{
  "n_layer": 18,
  "d_model": 320,
  "d_mlp": 640,
  "norm": "rmsnorm",
  "positions": "rope",
  "rope_base": 10000.0,
  "qk_norm": false,
  "bias": "none",
  "init_std_qkv": 0.0317,
  "init_std_o": 0.00528,
  "lr": 0.00122,
  "lr_mult_qkv": 0.4,
  "doc_mask": true,
  "train_tokens": 601900000
}
MLP neurons of a small language model. Each row is named by its layer, matrix (gate and up: input weights) and neuron, and shows model dimensions 96-223. Each number is 128 + 24 x the weight over its row's rms, rounded and kept within 0 to 255. Numbers have three digits each. A neuron's up and down rows have the sign that makes its largest values positive.
After each neuron's rows, "fires in" lists the words (lower case) most often at its 100 highest values on Wikipedia text that the model never trained on. A number after a token or word is its count.

L12.gate200:104126161133091088168174123111118124117136130161125129157105150111113122129088124127129133073129139101146159151091137089176122156131154152111143127149099175099102119122103101176127141128116143115127105147107116109081128136161141132148091121157127118120106114055098082148153135098144158154136137119098118124141145121090168147131156134090110148157115129122096124104136089119134120113186
L12.up200:154102142133124111178143145135082131111143135132124156125107119123145099132088132136132092148118140185140122147131108170140133129123116125133161128147132109144163137130108145123115112099122117161108111118110125170141118118128147086132128102160107113093094026117135097150153148085155117147142100155093113111133118093118141203170170143127145131140135132071126137107144174122139112141111
fires in: "according" 17, "able" 12, "due" 11, "addition" 10, "order" 8

L6.gate172:114076137147145126132094132132149141110176102106136123061132120120124128143125115124139163131145127146122187175132130141129132113160158117152133104148104136065141126144126105155121106135129144088095120123160141148099114120144134116093098189094124158128112083100109154076129102161106183104106128131089113112129131146106102114160085126131134120124134136101102149117128106107130163169110
L6.up172:126145151117116143064158119168123163103116106128151113119147117151102139132155119196153134129132136138121117134146163140078140130080104149130077127091136159082116123122142156159125111113105122117125150120133131178104118145140117151077092060134104119157109097116104146138150128108156155113142134096159108120123136103117117088125093119093105153105094114162155142099137116139124121127121
fires in: "won" 26, "still" 10, "nominated" 6, "also" 6, "continued" 6, "again" 5

L7.gate189:134122122149137127155123129095142116138100129115160157103121121094157088109142117131128078070104112137124146098138140140123131173073112132112122096139126108121142138115151138126114124128126140129127112107092159123145067123124115110109147136116115107150081082138128120131082146103121113072150119122119164121118128133101114126108143129132095098159167137136169125112146067109125135068122
L7.up189:098100095127150090092140128089176133122142120164152128097113132132148207114135156121136104091107118113102098131118157104118137042144155123115140153152158105121089136133131113138134128134132120121153131117098146114148126139120136129147106123200154141180122104155125091153166132178074129145102120137121103104086169134175097117105106167095126133151134100111143122144106078155174152153131
fires in: "have" 41, "with" 21, "had" 17, "has" 13

L4.gate249:093156150142107099084154158133088170139150118129105140091130100124137138128092154148134157129107111118114164116160081135075099147126128147119170140126168120074117118154111096144094125125160131156128123102154158102114117151120180152130114068157146155119132127126116124133176172101154151157156128150106166122152144139137148153132063124141092107150114100122109132123076149166150129159141
L4.up249:139144136127102145109092129177127150141096140106116153107126111108107122103096123119141133146128153129187140123103123127123124111093066153113112137143084111154119125133120093132193095133164154157117119099120124101092158110121152124130109121107120125128129120130143144117122130161107114096130152141136119120155120137162109122153135101134109118110116130131111086138154123097179112139136
fires in: "also" 78, "later" 6, "already" 4

L10.gate265:088122156130106153137133116162110171141166131160101094083102142150105131144102125146139133148141116155162135115138126074078111136107122147164145068147133141129138171161190146154155123153133102106109132143157091124128117179117128150131115154139130093108108095118125130126189163144132107122179102148111119091163109129116139101118102142116104148127144183140113145126142097115142081146172
L10.up265:161112129116178121101122121138122129154158138107163173139147127156119125157122153108160153134145056102133169123129095135123105151135114128140175133140105165124106159158107122118144093091121125099146144115163130108138143092127161076089149101119126109067095132153098146163118106137106144114118072102187136129146130105122159105130117123115133116163159167088144116136128123098090143133144
fires in: "were" 27, "are" 18, "have" 13, "has" 11, "also" 9, "is" 9

L6.gate630:161098119154148131138124094134103134173138119153121141134157158136135137103122150149155129097130085164108124098112149116113146150138093081133104106089146103147137117114138132140165139127107154120115117120119174158091163158138162106119157163125161112158108095115106121106117138114082162133130109126113119129106115116160123115160123144113148127152120138144147119114139111109115121115146
L6.up630:175115122153112121092131154134102166144124161176115131093153135114159099073128118113116108154134109111104127106124134120089127089127146103131077080134151109152042116158120172130122108098151112112135114127083131156161131124141122108152110160162103145143085094149073083118147179099142089133120137119114146118122135125173153127089131156121121107151159156092111104145140125143125128121114
fires in: "with" 63, "high" 13, "had" 7, "low" 4

L4.gate446:132118164109120127137129114164142154140170125153119106092164137120090101150104114166134122130082122119119151117148096143105105131099151136123095114101151139128142107139132146135096125107165109134131143123133123142125084198129121157100155084118142109129137193106153192101150123172131166143149132107128115128122165128092098108129088126096109117122124170145169114148138131123174122127137
L4.up446:149094185125130111112135103114133135154165170128094181140106155148129136139128115138154113085125139125130113134130100074077104156107123120106145128139096121132156101165121138138092136102138105132128095173142119142109108158098107124107113164085133132152102123126095114124150160201114144142127120087084147172141090112086114095142094141108128132096152125091109184132128130167143141117118
fires in: "has" 14, "had" 13, "also" 12, "have" 10, "did" 6

L7.gate439:116156157121125096119130070155126133123165156095139124103128122083113153117118118145144126084111131151111147145119112122113135155112146135126127131148186170091113122155184125154165127112141098127125088144159109151104113130137096145113141110128114158122119082131100130152118163155134146114115148113128111102138105125146132130092126131145154080140131097128146098103115096156122128150141
L7.up439:138112119141149092078109160116103147146121140106135090097121117118146169109111144142130103160116122149113108114168111114126118116124140128102115105049114124124100115115118139128147104111119161122116114096134146156134152132103154128129113085155099146156131088161163089163106110120139102091108110117121140096121086168143143092097114107095104123081136140135147158139157113135179090087139
fires in: "also" 80

L9.gate328:139099105140159136118139115151112139148118148082141114073128145150119138132131126128133115163122149176155152104111116102157122149120121082133144102139117154134108170131150118134098101137111125146135103165113097150130124138093101160093153103085137123138147127118129102144124147101153190097126141140104116114125185124122081126141121074158115167130113169111128126141106109069091139129098
L9.up328:132093083134186162100156138093150105140114155148139157127115099112108136139101178106149085132139129150125107104131124158125115146155170116135107105157115135137126101136114110131117140092143107143152124091117085135147078087131121116141138120093099093133146131123094080138147125131100168110122122122103119135117166137106155063096124138135098130175169153110164139139118119135089129065125
fires in: "can" 38, "is" 33, "has" 10, "may" 4, "does" 4

L12.gate7:123099113105126159124141109084120186137125145154168126101137173139131159078076124139182115122112118139083145103169138105145140101104102162119163082103135159142096116082136122142137128116167133114125165176172101128151124112164104137131113096130129133106111104081142115113136164119111105121117130140148166134120106141110143144153100149074131100137124145152150107099116057159167139134122
L12.up7:134106166173126135120088101142169187175145148105125104123106109108135135130124130169122107195082137172152141093128097124138107127149163122137145145122143120180064135160172147125147144104144097159149102154096124117115111116168098104126121177157141101056149132126099148121142165123154114130156138157092141156152139104118192141132143138113153111115133155107076101108092102173134133140143
fires in: "able" 12, "lost" 12, "according" 11, "moved" 7, "transferred" 4, "compared" 4